Part of a small language model's weights: 6 heads of 32, RMSNorm before each block.
MLP neurons of a small language model. Each row is named by its layer, matrix (up: input weights; down: output weights) and neuron, and shows model dimensions 32-95. Each number is 128 + 32 x the weight over its row's rms, rounded and kept within 0 to 255.
After each neuron's rows, "fires after" lists the tokens most often just before its 100 highest values on Wikipedia text that the model never trained on.

L5.up511 [ 82 134  50 133  69 154 132 124  66 104 132 125 119 148 149 101 122 112  87 200 120 168  99 143 177 104  82 136  90 152 124 122 176 181 140 155 134 110  84 131 104 150 155  81  98 139 126  92 132  87  69 169 160 152 114 164 130 128  99 125 186  98 100 118]
L5.down511 [171 127 143  98 111  65 178 118  82 148  72   9 137 177 154 114 133 117 100  84 156 136 111 173 133 141 166 127 136 110  73 177 122 115 170 106 121 134 156 140 187 164  98 102 102 118 138 153 121 129  98 119 152 160 132 126 183  92 114 113 126  92  70 156]
fires after: "er", "im", "re", "c", "mer", " re"

L3.up589 [ 48 139 168 159 165  91 138 144 142 144 121 165 164 182 190 151 111  99 156 120 104 119 167  73 154  92 136 148  97  73 130  96 130 149 198 121 146 144  98 142 168 168 167  87 155 173 125 112  78 145 127  95 154 132 133 127 181 126  50 120 119 191 136  89]
L3.down589 [128 138 132 131 101 152  74 157 143 140 170 120 106  47 153 155 170 179 137 128 130 163 111 120 155 151 104 119 113  71 111 122  93 130 155 133 109 140 168 141  94 172 128  65  95 165 152 181 142 123 223 139 159 126 138 131 149 133 192 128 141  62 178 145]
fires after: " U", "ing", "S", " f", "ord"

L3.up108 [120  91  44 168 169 170 119 108 133 114  82 137 155 212  99  94  94  87 173 115 109 135 112 159 149 130 103 144 188  64  99 121 164 161 130  77 103 120 141 110 170 129 133 124 115 107 188 106 124 120 151 121 171 102 124 119  92 151  92  80 163 141 183  72]
L3.down108 [150 101 112 102 126 177 138 125 145 149 134  84 147 142 105 135 120 124 112 109 119 229 150  96 114 117 142 118 106 112 139 140 142 157 111 107 116  73  84 113 157 133 127 123  86 145 173  95 213 160 124 116 125 143  95 114  72  75 133 152 129 170 149 169]
fires after: "b", "us", "m", "p", "r", " B"

L3.up372 [100 161 115 117 100 210 154 135 112  86 110 136  72 136 132 133  86 106 125 136  91 198 112 126 159 119 131 153  74 127 159 128  75  88 121 137 137  99 161 151 145 159 129 149  51  29 133  88 137 152 103 150 142 146 150  99 138 132 131  90 191 156 149 151]
L3.down372 [112 114 151  92 134 189 125 174 130 129 110 102 132 123  59 114 177 131 131 126 124 100 170 117 121 182 137 123 166 133 124 165 150 123 104 127 170 148 190 107 114 138 175 108  58  52 110 101 132 146 169  83 116 109 156  64 100 105 152 117  82  55 115 114]
fires after: "i", "re", "le", "il", "ron", " pre"

L5.up679 [126 154 166  75  57 128 163  79 139 116 145 118  90  86  87 112 113 104 122 124 188 152 127 118 130 138 132 122  85 173 142  77 121 128  88 101 107  72 121 144 156 165 124  50  51 167  95 186 176 191 132 146 135 163 118  92  90 138 141 135 182 125 162 111]
L5.down679 [119 110  96 149 128 122 144 129 133 115 138  90 153 101 131 146  95 132 150 165 229  92 113 150 133  77  97 142 109 135  84 232  55 108 154 109 138 138 125 145 151 152 114 105 160 142 118 167  95 125 148 161 134 158 117  88 134 117 137 114  84 111 121 159]
fires after: "it", "le", "ru", "re", "er"

L5.up171 [127 100  74 156 139 132 182  92 190 137 139  65 147 120 155  94 111 117 123 195 107 165 163 104 130 141 110 121  84 112 131 127 135  71 134 194 200 118 156  95 146 103 129 191  75 138 171 150  99  83 169 175 166 124 155 103 116  99 149  50 114  98 179 104]
L5.down171 [166 152  80 158  89 136 116 144 114 124 166  73 129 172 170 152 151 107  83 129 133 127 172 179 189 125  90 157 144 139 142 106  99 152 133 146 125 154 113 117 108 239 114  94  96 149 172 122 126  82 176 201  76 182 114 114 114 140 130 152 116 122 162  56]
fires after: "l", " r", "-", "ar", "on", "el"

L3.up215 [135 158 129 146 176 127  98  55 134  99 133 131 152 117 116 162 179  89 118 110 145 123 151  67 147  96 173 137  97 123  40  62  87 127 115  71 122 112 169  71  87 125 182 178  86  83  73 133  77  60 160 112 134 127 113 139 150 120 139 183 106 165 109 106]
L3.down215 [ 15 212 144 102 182 138  56 105 115  79 161  99 104 135  85 220 136 136 131 126 122  84 160 162 153 106 132 178 105 167 136 145 134  98 118 143 143 121 121 122 145 123 127 122 130 130 114 186 114 132 158 184 104 105 146  85 124 115 151  84 137  95 145 117]
fires after: " s", " Ar", " H", " h", "am", " P"

L5.up164 [130 102 121  95 119 106 167 184  60 173  98 160 162  89 125 139 122  68 108  94  94 143 166 174 151 126 104 180  93 143 109 189 135 203 137 140 139  63  90 147 138 143 136 125 123 130 143 166 162 114 110 113 162 139  90 118  51 146 142  74 121 147 127 160]
L5.down164 [130  75 174 152 129 132 151 150 163 113 147 144 161 153 109 129 172 125 125  97  97 171 103 181 125 174 177 152 149  44 125 125 131 159  68  73 143 134 100 124 123 105 118 157  96 153 136 132 162 130 186 200 138 105 114 144 108 168 123 143 155 140 137 132]
fires after: " d", " D", "st", "th", "d", "9"

L3.up227 [112 122 144 135 152 119 106 125 125 115 115 114 134 131  55  86 129  83  98 100 141 136  85 115 117 116 146 140  46 101 166  70  81 137 109 123  84 117 130  87 114 133 159 178 150 120 122 116 149  80 146 103  92 107  29 155 135 120  54  94 152 188 128 133]
L3.down227 [112 122 123  81 101  92 157  92 167 137 178  98 182 135  92 119 127 113  87 166 131 143 132 155 141 152 155 162 107 143 155 103 171 151 132 189 131 126  99 128 162 110 160 118 136 137 150  88 157 155 187  97 135 108  63 176 150 180 108 176 103 161 154 149]
fires after: ",", " D", ".", " reg"

L3.up128 [145  57 111 101 113 129 104 157 147 165  67 128 143 104  95 145 158 111  85 113  84  65  89 180 124 109 110  79 134 113 120 128 131  95 111 161 133 134 103 206 146 154 117 150 115 135 112 162 114 102 166 167  86 122 147 151 168 116 120  64 129 197  85 172]
L3.down128 [ 63 169 114 149 139 156  99 130 153 176 144 171  91 140  93 152  96 174 119 152  90  57 122  87 125 118 128 144 146  71 162 138 130 225 129 111 134 209  77 126 131 160 129 144 130 146 140 209 141 144 187 173 147  98 138 136 141 142 102 165  82 107  74 114]
fires after: " ", " l", "all", "ist", " P"

L5.up646 [ 91 138  82 117 131 189 175 133 168 148  74 110 126 131 132 148 174 105 137 126  96 148 113 115 103  79  82 119 194 107 148 104 149 158  98 126 142 154 133  98 164 159 160 125 130 132 147 106  84  78 110 115  56 136 217 100  81 135 131  98 138 137 129 129]
L5.down646 [ 56 131 144 113 138  94 156  58 145 162 126 111  76  74 117 119 146 137 170 135 138  93 209 124 143 116 131 116  94 152 198 135 123  84  76  59 137 152 102  99 139  86 146 115 160 124 121 138 175  88 142 202 123 140 146 133 113 141 128 140 126 133  93 107]
fires after: " p", "ed", "p", "ated", " j", "ced"

L5.up674 [157 129  88 126 109 143 157 125 122 129 196 130 163 136 121 164 131  77  68 230 183 142  95 145 111  96  87 123 115 162 142 122 104 128 134 172  76  77 117 111  77 103 159 174 142  67 137  93 103  45 115 152  99  77 114 115 101 110  96 127 123  88 160 125]
L5.down674 [148 160 175  93 116  66  88 100 163 152  96 114 137 126 162 164 133 113  96 115 117 154  69 122 148 107 153 162 123  99 129 100 153 146 109 158 101 118 119 144 153  86 108  97 180 150  90 137  84 161 171 179 135  73 110 120  66  84  92  81 107  95 124 133]
fires after: "on", " of", "ic", " r", " M", " part"

L3.up391 [132  97 118 162 107  88 161 102  96 137 175 130 140 158 146 187 166 109 120 169 119  83 109 132  72  68  71 166  97  94  94 117 102 128 107  98 170 142 124 137 151 113 116 164 112 113 147  74 174 109 113  37 102 109  70 130 161 144 107 124 150 180 176 124]
L3.down391 [111  94 195 177 101 170 151  83  85 139  92 152 167 131 175 137 109 110 160 125 115 105  99 119 115  52 141 167 100 132  85 182 101  95 133 155 168 125 133 133 119 122 114 144  99 147 185 150 125 156  63  92 101 139 162 168 111 139 134 114 104 133 133  91]
fires after: " the", " a", " to", " for", " his", " and"

L3.up617 [147 140 114 109 162 173  99 125 105 132  94 140  78 116 110 157  55 109  96 128 151 129 121 133 153 194 121 151 149 128 116 151 171 201 165 124 123 200 127  78  84 139 130 133 123 142  85 143 125 115 104  72 114 113 118 153 121 141 113 151 151 148 117 179]
L3.down617 [105 101 180 131  98 116  98 105  84  83 181 156 164  91  93  92 204 116 121  87 112 157  67 193 165 108  67 173 117 123 129 131 129 158 123 144 125 174 166 161 136 122 168 125 147 135 188  86  91 120  95 158 122 133  88 147  92 118 158 105 173 188 119 123]
fires after: " m", " M", "o", "m"

L5.up479 [134 112 170  90  79  90 180 126 161 145  56  71  80  98  75  83  90 110  78 139 139 154  84 139 104 182 157 112  81 139 146  64 148  93 145 108 143 139 112 118 122 179  81 161  37  58 113 154 102 142 108 136  86  76 135 110 137 107  59  89  75  62 191 144]
L5.down479 [123 115 167 141 123 115  79 128 139 121 147 113 164 119 178 129 128 123  97  77 135 120 127 136 139 155 165 150 109  97 141 143 182  71 137 124 130  79 132 122 128 128 137 134  95 100 135  83 157 131  58 163 135  92 136 156 153 150 136 120 112  67 107 133]
fires after: " c", " C", "e"

L5.up161 [105 124 131 161  64 116 156  40 163 120  90 146  94 116 139 144 100 143 133  92 127 120 164 135 105 147 138 120 116 160 129  62 132 127 190 148 163 129  76 121 103  64  93 108 144 114 152 143 181 167  96 138 110 114 127 151  87 180  51 184 102 131  86 167]
L5.down161 [154 148 156 135 144 129 143 131 119 149 168 111  95 153 142 108 111 107 132 128 138 123 134 107 140 166 131 137 113 110 213 119 175 180 115  66 145 162 101 159 184 129 163 123 120 130 119 115  97 207 196 162 142 148  77 104 189 119 153  75 111  94  97 153]
fires after: " was", " n", " N", "ite", " is", "ron"

L5.up181 [149 141 170 149 110 154 148 100 114 146 165 125 158  74 122 134 129 130 129  79  74 159 144  80 144 157 131 174 110 114 108 170 171 183 144  75 138 136 108 189 109  98  97 115 123  81 156 101  98 127 139 104 198 137 107 134  99  94 141  85 162 130 134  61]
L5.down181 [104  98 122 101  71 127  95 183 159  97 177  94 123 107 122 163 126 140 168 131 155  85 144 163 188 149 152 138 147 135  92 113 150 146 143 119 109 110  98 130 185 105 175 104  82 128 192 119 106  81 126 165 105 139 154 128 141 145 124  95 190 176 227 140]
fires after: " D", " d", " K", " R", "ch", "al"

L3.up569 [ 93 187 170 130 181 103  78 109 106  83  80 150 114  94 143 139 134 123 115 142 129  93  96 149 112  84  91 128 157 137  71 131 150 105 116 133 112 139 157 115 129 167 108  98 153  36 133 113 165 112 118 182 139  99  82 117  53 117  85  80 112 155 123 120]
L3.down569 [ 93 124 159 132 125 132 109 112 158 121 148 149 118 126 152 113 149 140  67 138 150 118 127 115 147 122 174 191 134 145 171 138 121 158 149 110 114 164 148 146 135 116 189  70 109 109 215 114 127 109  74  95  81 137 156 114 132  98 224 121 136 123  90 117]
fires after: " H", " P", " v", " V", " G", " Ar"

L3.up673 [139 127 120 102 174 118  97  73 144  90 128 143 125 102 115 168 124 132 103 149 111 127 149 103 115 152 126 121 127 155  87 100 146 123 162 141 115  73 152 104  86 135 135 162 191 126 156  96 124 106  72 104 158 177 145 169 131  97 101 173 163 138  70 103]
L3.down673 [ 91 160 161  98 120  92 160 115 138 166 150 100 155 147 124 151 132 163  72 165 169 150  72 151 123 155 102 158  89 115 113 168 123  96 118 153  83 190 126 157 110  91 130 190 138 113 104 121 123 172 126  65 134 143 149 174 157 126 118  91 219 136  99 105]
fires after: " Ch", " \"", " (", "\n\n", " f"

L3.up327 [167 100 128 117 125  63 169 162 132 132  98  92  77 179 137  91 136  70 113 109 114 179  57 102 122 160 118 127 137 144 115 107 148 139 111 125 125 101  79  94 142 104 113 140 149 103 152 124 139 126  78 163 106 116 143 123 152 160 106 123  71 160 123 138]
L3.down327 [129 151 128  80 179 126 211 140 125 128  90 160 191  91 175 138 156 155  87 126 148  81 119 107  91 152 159 187 131  64 191  71 105 128 109 154 123 135 134 126 126 111  92 132 139 121 119 117 107  97 125 140 133 100 132 134 143 152  62 132 133  79 171 166]
fires after: "re", " R", " D", "y", "ir", "ro"

L5.up363 [144 102 114 101 160 164 143 126 138 118 155 148 125 172 172 144 114  88 129 166 103 134 123 110  98  66 119 154 128 215 104  65  58  66 151 125 146 152  70 165  99 106  59 124 125 131  97 166 137 102 131 128 173 179 156 125 117 159 126 128 145 100 128 159]
L5.down363 [ 48 108 115 137  65  76 164  72 103 173 100 165 132 140 109  87 102 157 181 173  53 156 118 139 139 128  82 148 136  89 156 144 106 143 130 183 124 154 119  67 104 118 101 123  88 147 125 131 109  83  80 156 173 155  97 128 117  94 133  72 168 159 121 144]
fires after: " the", " his", " N", " Can", "r", "s"

L3.up709 [165 172 111  95 138 126 117 160 144 107  63 141 162 107 123 150 127  85 129  75 129 135 121  94 109 131 164  95 104 175 173  86  15 195 115  53 115  72 126 140  92 106 109 148 127 117  85 120 182  76 144 131 127 148  90  99 128 138 174 132  96 171 111 161]
L3.down709 [111 166 114  90 176 102 121 130 170 109 216 121 170 137 159  82 110  87 108 109  88 124 161 158 139 128 159  95 143 139  89 146 125  93 148 125 180 179 128  68 111 114 188 124 184 126 140 165  82 123 154 130 128 131 114 120 157 132 148 135 158 173 160 150]
fires after: " P", "q", "r", "i", "a", "j"

L3.up494 [150 109 113 127  87 182  91 111 151 185 147 180 120 131 131 129 110 146  86 147 116 172 112  80 152 157 162 135 138 166 112 156 110 116  83 106 103 188 186  95 119 116 142 145 152 109 147 153 178 101 138 113 123 169 134  99 115 156 115 105 168  96 167 110]
L3.down494 [157 165 126 140 149 140 112 110  88 165  97 107 146 151 188 104 133 176  93 100 114 122 154 144 114 173 112 166 154  80 133 157  88 133 144 130 154 116  84 114 132 146 108 206 139 101 152 151 124  76 102 176 126 176 157 117 111  82 167 153 110 114 119 119]
fires after: "et", "m", "ot", "our", "ain", " f"

L3.up268 [148 156  80 189 153 148 178 124 136 124 123 133  56 108 109 130 173  96 129 127 184  77  92 104 126 120 117 122 130 136 110 151 114 145 131  94  89  95 154  71 145 146 129  79  84 165 100  81 146 153  89 143 147 102 143 172 130 123  25 102 194 138 102 156]
L3.down268 [193  72 141  98 104 114 169 199 126 137 139 107 125  78 143 128 115 120 171 144  71 154 144 178  69 100 128 137  91 138 152 109 159 121 143 161 163  92 147 233  88  99 127 165 142 138 169 121 113 114  89  98 138 112 199 145  95 165 133 116 142 161  72  93]
fires after: " M", "x", " m", " n", "ec"

L3.up419 [174 134 170 119  55 177 139 141 205 141 109 106 142  95 114 148 132 171 138 141 144 159 138 124 150 134  75 132 183 152 107 162  99 127 145 133 109 140 185  72 113 139 115 133 132 159 181 135 109 123 181  84 183 145 120  98  75  99 127 122 108  70  40 108]
L3.down419 [ 87 104 161 130  92  80  71  55 122 108 132 133  79 145 131 101 126 156 170 115  78 149 127 100  89 132 143 124 109 131 128 136 115  86 107 125 132 125  77 132 173  80 135  96 197 139 123  90  97 123 135 138 130 100 182 117 105 112 171 111 151 155 166 205]
fires after: " f", "it", "re", "un", " un", " m"

L3.up210 [100 104  82 126 103 124 178 115 157 131 157 104 160 132 167 110 123 131  98 172 155 100  98  92  77 130  95 140  96 147  97 185 127 103 145  82 110 112 167 132 133 101  63 121 166 151 159 147  72 102  69 150 146 130 151  98 129 114  98 139 123 104 116 121]
L3.down210 [157 167 101  99 165  45 160 115 133 150 175  95  45 172  69 152 185 110 125 105 166 116 160 142 155 168 109  73 110  59 137 153 137 100 144 102 153 131 128 176 180 116 111 129 194  92 116  99 140 129 138 129 123 138  76  90 143  96  45 159 164 160 125 102]
fires after: "oun", "e", " M", "c", " att", "ar"

L3.up680 [167 130 105  76 142 159 179 169 134 177 154 184  91  90 202 120 181 158 137 110 192 137 145 123 135 131 131 129 117 129 111 129 186 168 174 160 115  95 148 151 107 107  93 128 122 145 117 167 133 160 165 131 133 133  99 132  87 137 129 161 101 149  60 166]
L3.down680 [114 141 112 171 190  80  64  51 125 116 117 134 165  55 121 115 114 111 115 110 116  89 105 119 139  92  99 147 102 117 108 156  85 106  91 110 112 102 170 127 170  86 117 105 115  82 131 149 112 174 147  94 178 100  83 124 132 137  96 146 126  98 152 113]
fires after: " n", ":", "ity", "ies", "(", " |"

L3.up422 [111  98 114 139 172 134 166 134 172 135 183  43 172  88  61 133 146 145  89 161 172 115 121  89 127  70 100  80 106 110 124  85  83 179 143 136 156 128 133 139 115 129  98  77 106 151 110 102 163 105 114  74 168 201 173 110 132  98  76 108 151  95 145 160]
L3.down422 [126 156 134 131 182  70  80 118 153 136 121 163 176 132 143 150 149 129 147 124  61 148 141 121 162 147  83  90 163 189 139  83 105 154  92 160  89 152 126 132  66  84 119  78 137 115 131 186 145 148  90 155 107 100 109 102 102 141 118 145  54 158  93 124]
fires after: "ol", " n", " his", "r", " C"

L3.up405 [149 120 104  90  89  97 140 106 114 102 113  23 122 148 118  71 190 120 159 125 143  95 145 182 179 146 158 193 125 119 114 134 170 162 147 178 136 183 141 157 177 161  81 152 118 145 153 142 137 134 116 116 120 200 189 108 140 117 123 112 137 151 144 128]
L3.down405 [142 113 144 138 129 157 156 132 145 188  52 157 159  84  89 185 200  88 140 151 145 111  93  71 131 161  91 135 133  93 159  69  76 143  89 106 139  97 137 117 150 150 110  87 100  89 117 117  97  67 157 119 185 170 153 194 107 101 165 140 183 117 113  73]
fires after: " re", "a", "ord", " Re", "ail", "ollow"

L5.up261 [137 109 114 150 161 145 130 132 157 106  99 162 123 215  87 114 115  99  67 100 177 122 108 113  88 105 104 136  89 107 123 142 113  94 167 158 136 150  88 117 141 168 125 116  78 135 152 153  87 114 114  89 146 119 162 111 102 174 122 137 168 168  83 150]
L5.down261 [127 142 194 144 165 144 185 145 121  79 119 138 146 157 136 135 175 126 126 136 155  67 119 148 166 112  89 146 130 104 137  91 144 138 190 104 164 125 155  97 127 125 160 172 116 127  85 114 106  93 106  34 178 135 118 129 139 156  89 122 120 175 104  72]
fires after: " |", " c", " C", " P", "p", "-"

L3.up444 [180 107 131 109 118 122 122  84 177 125 113 140 109 148 126  75  60 171 135 163 135 139 131 144 159 127 160 133 165 108 140 102 157 136 159 135  88 111 170 101 168 139  71  94 114 107 111 133 115 136 141  76 114  75 108 185 176  85 124 115 116  89 122 146]
L3.down444 [154  65 147 129 104 156 116 129 165 174 160 157 157 124 157 148 151  39  96 146  92 152 126 105 144 118 164 130  69 119 107 162  77 142  88 153 116  94 127  98  91  57 122 130 110 126 124 184 145 156 146 149 136  56  21 156 104 143  83 113 117 162 142 161]
fires after: " in", " ", " c", "rit", " M", " ass"

L3.up315 [ 92 156 113  93 160 107 125 144 132 133 114  96  78 179 113 136 155 101 100 130 189  84  90 184 192 118 122 151 194  99 138 156 132  91 168 107 169  48  76 140 112 173 114  79 153  94 150 105 100  87 118 162  90 161  91 163 153 103 157 135 142 141 156 142]
L3.down315 [122 124 166 124 144 127  85 165 128 135 102 111 161 147 138 113 131 101 154 134 113 137  72 111  80 116 168 115 147 103 126 110 157 161  67 145 121  77 113 136  53 229 117 114 109 155 144  66 135 134  92 106  62 121 113 100 115 129 139 134 121 143 133 216]
fires after: "v", " j", "b", " J", "d", " ab"

L5.up82 [101  88 146 116 136 151  57 157  98 127 137  92 149 105 107 133 136 116 163  76 107 175 167 132 135 168  87 136 129 141 127 111 176 100 146 177  86 128 128 145 202 117 101 115 141 163 130 147 147  40 129 143 189 138 106 103  66 169 120  74 155 127 167  99]
L5.down82 [140  97  97 125  91  63 128 148  92 214 120 133 137  63 135 126 109  99 141 113 113 141 145 150 144 166 120 128  90 170 141 130 164  99 165 187 184 109 127  98  78 120 140  99 124 145 116 152 136 119  86 166 189  93 102 101  93 204  67 116 155  69 115 109]
fires after: " st", " St", " pro", " b", " com", "ro"

L3.up443 [ 89 165  67 110 152 154 127  94 160 110  87 155  73 185 119 159  67  84 139 100 119 163 113 182 181 123 104  98 100  97 173 114 169 150 164 123 175 132 119 167 131 104 130 154 155 105 126 114 150  84 154 108 155 168 141 115 147 111 106 138 156 164 191 120]
L3.down443 [169 158 169 147 157 135 152 184 161 109 122 196 160 102 161 176 130 188 169 126 114 136 117 114 125 103 165 122 103 140 161 121 118 180 125 171 161 153 183 103  84 105 110  99 114 119  77 120 198  98  88 148 187 124 137 100  40 131 163 144 148 142 135 121]
fires after: "c", " New", " No", " St", "r", "ter"

L3.up35 [108 169 102 116 128  25 110  93  95 106 142 140 117 108  99 196 122 110 129 118 146 136 157 150  96 159 118 119 167 164 125 118 157  87 159  98  99 166 106  66 146 110 115 134 126 107 139  93  73 120 139 125 143 144 182 111 120 125 118 166  84 145 116 125]
L3.down35 [142 132 129 112 148 151 134 132 114 131 130 123  73  88 149 154  99 161 149 173 115 156 144 150  79 131  91 152  95 140 126 182 132 113 184 136 151  92 101 172 142 134  82 128 169 177 107 160 128 156  76 212 130 151 121 119 155  74 100 143 127  78 159 147]
fires after: "e", "ul", "th", "ro", "c", "g"

L3.up96 [170 187 109 147 134 145  99 170 101 122  89 160 176 128 150 145 166  96 142 117 197 116 153 117  98 135 162 108 122 129 115 112 148  78 119 109  51 166 116 111 172 146 115 146 109 130 154  90 151 159  83 139 135 134 114  83 158 100 131 162  65 194 110 134]
L3.down96 [ 99 103 101 127 148 171 102 141  86  84  63 118 166  92 133 178 161 116 184 152  78 159 104 121 133 140 162 122 140 170  89 150 195 144 110  95  89 120  92 126 107 139  96 159 100 158 128 124 130 100 130 170 171 167 122  58 138 124 123 174 101 171 139 167]
fires after: " p", " k", " P", "j", " v"

L5.up446 [177 110 139 106 110 101 131 129 161 141 162 141 148 162 178 106  85 123 152 136 159 159 136 139 158 109 149 139 113 163  89 188 140 133  68 157 168 124 162 102 191 172 160  67 174 149 128 127 137 113  89 162 125 130  94 204 150  89 113 134 174 112 166 121]
L5.down446 [149 126 181 111  91 174  83 158  51 124 176 152 154  63  49 192 136 145 114 131 135 119 119 124 117 112 161 151 126 115 156 133 107 193 139 123 109 164 147 130 155 134 117 123  82 109 146 145  87  90 154 140 118 121 181 144 148 127 114 174 119  78 138 152]
fires after: " re", "it", "im", "-", " im", "=="